{
  "num_hidden_layers": 17,
  "num_key_value_heads": 4,
  "norm": "layernorm",
  "positions": "learned",
  "attn_scale": 0.125,
  "init_std_qkv": 0.0334,
  "beta1": 0.95,
  "batch_tokens": 65536,
  "max_steps": 7923
}
MLP neurons of a small language model. Each row is named by its layer, matrix (up: input weights) and neuron, and shows model dimensions 64-191. Each number is 500 + 25 x the weight over its row's rms, rounded and kept within 0 to 999. Numbers have three digits each.
After each neuron's rows, "fires after" lists the tokens most often just before its 100 highest values on Wikipedia text that the model never trained on.

L7.up727:533479475472515486506492519480498504498505505462482508512496490489493489524461488523532500498498456469558534483486501502474515480518497502548528454513541483559484527490488498510523503479499468520438523507512468515522496539504535532502492534467533510484521491491486506448518538479556489475559543490472554536466482498471494473492470529467457500507470458494531487525508517542489496473510
fires after: " his", " the", " her", "s", " a"

L10.up1260:455513492462527467463471490512510500508494552486506524503470518523500472498480503496498544465477500508514509510523515562466499487517490477486528487488475499479478516470451535497489520502484535483471533470512500456516536473512538525488502529453531501479504504500472536507538523495493500464495443514507520513499507501541462464504548531495480461538496491502471490462486511515535492457511
fires after: "\n", ",", " and", " that"

L7.up279:448497480481492523496500516498484528502492478510464497459507542456510469508490505539476503459468516446498499504490502501491483552501498502505503481486505510496496508482474504512508511504509488494516517434521514456521468476500505498505510473503505496475477489551506489541518516467511522487501490500477541473532450516518473513500578523417503487515496466515498492481487526529511443466530
fires after: " the", " his", " first", " The"

L8.up664:481515497469548505469462487504550527517501558474487498531504519520500511521480503495431483477487499527448506501497502516470504490486491539534506515468460480520507469485508487493539506423517507506511532497489520476451523557479492474466488510474534499489469482481481501473532498510546504460494531452464503470485491539504517530493540513504457496540534522464483512520492533549503501507496
fires after: " ", " Al", " the", " S", " |", " ("

L5.up1193:471497484506464510479501532531427457491469525483469491523544469520489513537486501498505495470430536485472523521500537484506509472497492496491490494540514491464503475488538475499504540527510521504512499418553482524477488499494537524513520525553508497518479565513465510514484553490492506475496479520477505468498487502449477470505495505463507503511475483452494526488525501530495435501519
fires after: "2", "0", " the", " No", "9", "1"

L5.up569:485466500528510505493467490490509507465492498538474482500472507494488477510502500540486499484484455501526546521499489481503547537470477534522538513515520509531504443473524448484525451534535506495495536470517486488486478520530526496493480487482508480474552495475494489495524518472546539482528508491502495483492504499510489557504508525473421543496490533499466498500502499538482484493514
fires after: " on", " in", " of", " for", " from", " with"

L8.up161:476496497459524507471486484497521538512482521523478518503514508478514515509494531537508530449481520488475512535495477521477505480493511534514509459505476465480519457487519518509476544454498490499485550506503499519469506502470521509526535493476579522471496511508491493497553508486541463475534542531470481504525488497516481518529506525461477470540438462511499524487469519537522480475477
fires after: " the", "==", " their", " his", " of", "The"

L8.up136:496490473515506499500493537433546507494533543531533463514484543465524513531523513513441473523483483514486496503545498491472520521467497538490535502451500522499459505501500482518489461491517496457455481489495501514494506500477492491511486511492501496490494504503536475452564476471540514506508515532497495521494479503518502522531517509513451504511538487547473488480463504549508493483516
fires after: " on", " in", "===", " ===", "ing"

L7.up56:523466496486493509479525503481480521532527474503511480477510508456571504502457494510480510519533505499505501475474492490513556527466518588507529523463508503493433510468557552541519528505496504441452510476476483482500514493480510500480501494471504542466494536474533487457552515470497474495499527486513520526495504503504488563460499486471457475490491459532496491482501454545543509500502
fires after: " in", " on", " of"

L7.up824:490507483528480519483539495477491504490522483538482524517518475484514500493465499501479497512470470506506542469504506508499549478457525538530515489511501535461485511496499527506512534443478486474492497456497442501474527466496505497504500501480494517500544516462493492475491527478506489506483534534552465477458484546485491526495457531477485520588495518454458525485484496498497492504538
fires after: ".", "5", "1", " (", "3", "4"

L5.up942:511507489470526534469490490555481533489550571517483473496534540506505553506524499478485485482514481473484537522478518508509521468497495546496505539496441508488536503492506516490518522436486478496506504482534486502455493511473503509519497535478493500504498486481485504497537502520575541500492505510462494497546488485497513491508538530454491506490502515464480525487480495584511464473482
fires after: " ", "-", " v"

L10.up80:525495487503494510472511493467494545510545484508515499493499537533512530498478485548490521478531473467560502473519517526530519546484504516495506479467523559503497522469471540441502529485471507516509507468525471511451468462496514472468495496490494483507497569556478473542519506466465476525477459459534518504496469517475477506458496482494497512510493508477481474523481489453472508486519
fires after: "D", "W", "f", "w", " F", "s"

L5.up100:458510484486516497477516506499519535503502512512480493463501495507508499499482484474499487497463492511480457455480534541441517469492513471529501512537458526440534492491525503541516484469472466468493491494524517522517475482511525508495478504486485468453474495471500520484533533493526461482490473528540498488481537532487480516502476504468492488535458510485478500493473503495528511508514
fires after: ".", ",", "2"

L5.up219:474535481485498516491495507500456489481527483533486460469473505525460538479499506479477498483521495526472529503465545519509469455470486548504505505546511500493525485484511481521514542529510520516527485519528485486508502464500533497526493525454539497496493529497497533475489547479468512469507504458502501474525489512500526466479467493496480508518466477511465501532487523525550480456449
fires after: " ", " the", ",", " in", " of", " a"

L8.up467:496530479528482486478523502480447499552528460529514475465494485502500486498489510543486526496473527484464534496515460523486500483540500524528520520550515535508527517495518518538533529505491467521490494456516482525491501505513538517530518517467506527526493488525495536460488500408471530492469541484471486451505474506459460490470496517502480522518462476465479467468465476532513484469507
fires after: " United", " New", " of", " Los", " the", " U"

L7.up323:492583502468525514476492517503463498537490537495486493471505518482469491493473496461489476469466505475497506500499515496490484508506484521538512507484523492489533497480494481512510533510459535494537469467556481534502465514491501530507496520509535477484469483501526493498538544484519488453474511489517584472508525510480482502489500515447500498513476470530497521486524551518519477464520
fires after: " the", " his", "1", "s", " a", "the"

L8.up153:523535496467453495514499491511466510518528479483531529482430488505507475499472501480450501507482461488521488478473504491498507546504488498526473476478504541479554539471508513479522548488484502492507508473522500507458482530546529500490507453506496528537516547466485475463531454488486482509481492529493500510507439518456492511499525498501509580509474509480525469517506490503489515442463
fires after: "f", " F", "d", " f", "D", " Mer"

L7.up809:469509462492512517489487514476524463545473504501480509475472536501495459519472491535484445500544484516499545497509495523474487524507487504569519500495513528438475450469500472464526505479500493462504500492477482517493515520485549490511479517499521487505469485518494491493528484473557484498510498477456544536500479490478498475464570526468511469528501529472493513472497479537509421455499
fires after: " the", " late", " The", " mid"

L5.up30:468510514529525504483479506509535483477472529491486474484480492523498496525490532487451507500495526537517517497493534531492542474476507444521505495526493518481514502487507525566530511448503504476485519444522474522478520497483489523514442493499482496507505513475479552482501492497484483504484520526513503503442455529509505501500481551481498517533495536476463537488486483495457509485495
fires after: " |", ".", "4", "1", "9", "3"

L5.up853:459504504526487484510511504523468498529501528527500489504518471485561494519464534525487498483509506522524540496530515499510496493446497509567488465522483525476515477501485507528535491484515479489509497456583453487476476516515523506493517511501493483499520521486484540551488515481475479487512504495490477507460476524455513512475511522487523512522481527491482507496506502489495525486509
fires after: "1", "2", "9", "0", "3", "7"

L5.up1124:506485502461493481502489480528494516466535541484515527476489552476465503560528518499477553519438467554506553519554492524498509515471509510534508490520469504489524454493499541504489481472483532464499514544532514501494468494490498476504540472497508474473519502509446477467505491478503503436489528487463569482501530511483498521498481523491485528483524502498421512528479502529537445483537
fires after: "\n", "|", " |", " by", " Title"

L7.up1106:515502478521479522473504468522535511500547490521510502541503475501497520523517499511482513441547519512512539474486485496500541515549494530517558514463476511454530451483521532477506537483506498481508527513516510503441509460461530504480489480500544480508488529478443457477548502496537547472487483471469499503521508532484518515492507524489512547520497512481530514509497461538506451472476
fires after: " ", " |"

L8.up360:501518480494524477485489466471517531463538522493470513483542509514466494500496489523452483518493496518499504506540505524474500472480488530493516517481502516540516556498496507540502500470476470455486466497456493543511505471501497526529535474485563479511492497484476482474522531465500442455542479490501485532521476513491521518524535515487483482535524495497522517439428553517479451508437
fires after: " a", " the", " The", " and"

L8.up66:461498465438501518503519506480515532528514524518500492497489466438535558495464484522469468519553508497468505527528493502493491494466510531534462457491492489526502502478502469498517507486528514494428519472502484526458473477475506516486525515494492513518464486500522497473502500486524465477520547497488524541464512506493506534502543531475459512537490499518489512493501521513508449480477
fires after: " his", " its", " their", "s", " a"

L7.up1078:499490490466524519474463483540540499522563533508475487516496527488492501501522492489474493506521485496485499497491499527450491500482470517469516531506492504436515517489476526513509501449500514509483551518493501520468491532459511485460501530467501490479499461488514502486512483501583483463533491546479480514499518492500522483480524510504453504484516472486474518496491514556555483489555
fires after: " ", " |"

L8.up818:499495492505469449474522498528494499569529495549536472506539493512530525507457486502467490480506521525500502433476497506524529528490504506506503500484481504514495511483510503521525506509517513504519504494535482483462518490488515468494515485475537483512475518423477529479491509507514496448512467482520514500500479521502501557520478532463485523511507529487506506550491515518490540482527
fires after: "D", "d", "ed", " Is", " D", "s"

L7.up423:456506501463494488486452510474492463499540510534492478539503505480473455503540497506466489506507479520468518486511491485470469526501471514495526530504507510524497539474502529461478495484488494514486541469479482509499476519476543542528496509451488499535497502544452493524518541487515450490525456470531556540512510509493497527488560490499453517548468515548492490447521521510520471482481
fires after: "s", " his", "'", " her", " its", " the"

L13.up400:457532458527482519486454497499505507529507529482501448488499441516451554534472497495493506485569496467493541463508507498499498475494490502523532483482529489545492505496524492525510490488486484509483537510512464533501506515497535500525482549506497527533475474466475509441543531485494487484491522493492482493489495534529521518546479524480536501547462470530477490519465509516537548498503
fires after: " ", " (", " a", "==="

L10.up1044:474485481502496491482459507451504516462497513523522535494504498508480526547457495554456541493482537529487497529552475509481537457495496513515500515488506502495530497487494498501502517458515471479483481485524500480429526464484505490519539462511546536516530526497459504474523493465543494481519547486459511540461481517454493496482482521493468484523508496529486512514478488545504480430469
fires after: " the", " |", " at", " an", " a", "\n"

L10.up154:485436475498487477482515485501510588497528518529533498498471461473503522485451513485540512480508511520519495437522487503496529497505482514516490457499498529525477474497532544482543518500480522473519505512515459503483525581510498502510515496484521526471517518472434504512497510513485515485541504491453445485479455510536506488539484500486489541540492505472477508516466493509535507484477
fires after: "s", "in", "ed", " D", " S", "d"

L7.up937:474548484455500476466489521489475485510485527445482461497515504490477452497494491531481512464487522474491469503537481542461473487518540523517514474478535519493485510479480491502546486465468475491486468481553507524498499498494501506522514499497487516508545477514464478471553521498517506450503489538494558493478543504529482540521524504445466507512543523483522437472478509548478473465526
fires after: " the", " by", " The", ":"

L10.up366:480510494522495482472478458494499543526507500501518521504536508512533509498497487520497522448520468482479473437507485552503494493529501525510522496471500519452511476497538543528522546491523491498492550505522504510490540511496488527497476500499508523545443493470492533447507496470511488506534521504488527511527469520488525531533508525491473506528491448457489488505505496521486470492474
fires after: "s", " S", "S", " North", " left", " D"

L10.up757:510507495490490489504519454511536506510462520473507456482527498524492506504489496461509545491502470510517480502548512569475526497534485450514519452511465479525487510489456559480501477461471536512453534446521520460495493476516512538553485474496549492497454512517505547526512497513561515487480451484507498524518503519478497465502530537510505471495516486501478493525490514483471478511447
fires after: ",", " and", ".", " but", " which", " where"

L8.up190:482493479509467500483500528543502478523478537489485469492522517497500506517521495512489522475546469476464488514512566493481486475522461543478497523510487493472556468460488507464524514444484501505481504475528513544445533513465517514529470555480526534508459507522491513475548510493555484482487509524501501550504516498510498505555513542444418508530508487525506502451497521532494510467486
fires after: " the", "s", " ", " his", " The"

L13.up974:528510505488488489447468490515500534519490489485555516503487458509511524486519485493476521502490472524518488502493486493512493503467504486551502460484519516524517464490478505506508534504513532460541501499533487479450478528537530529482470443467574515492478521477506482465516460502510513479468510496538527520482508482492498561547502494496471508520495501511518480547496489509506505501439
fires after: "s", " B", " ", "d", " D"

L8.up1278:531461504523501513460473503448478539528486511540516543505465507524542482487478508530503562484538480503491492477510525544536471530474447494494507497547505484465494492486500524495488492459526474490525522512496517527455501506488507524477494513494496496491492490525478494501501476493506534503535507511527502525484513518436470537507494499502532513533469457521473478526470533504510515479484
fires after: " can", " to", " could", " would", " may"

L7.up1198:514482485493537503484465511477493459502522488461527457496514502514483521516514475474504488460476484482453562511520504484490537477526490509479504475516522495544489518485472483508507534520469490464477454484503475538514504511490501556494516538461543507518513509500473486513512521489497484520536464546449550509488464501505493505475526528497464474507470482530490496493481514518495511450513
fires after: " the", " \"", "'", " a", " The", " an"

L8.up146:504520494477485471425529430531505485500494501532488493498516529509509490493459520472507551497505482522511456518509507534443505528524510457508512458560477533457480520484506518496498452485516507485500492487540501447489483480522503523488489492464509488480507466521530538519521501514513496509514451494485493461495523525510441509515508516475463467533523501559469477526500513504527513487522
fires after: ",", "2", "4", "3", "8", " and"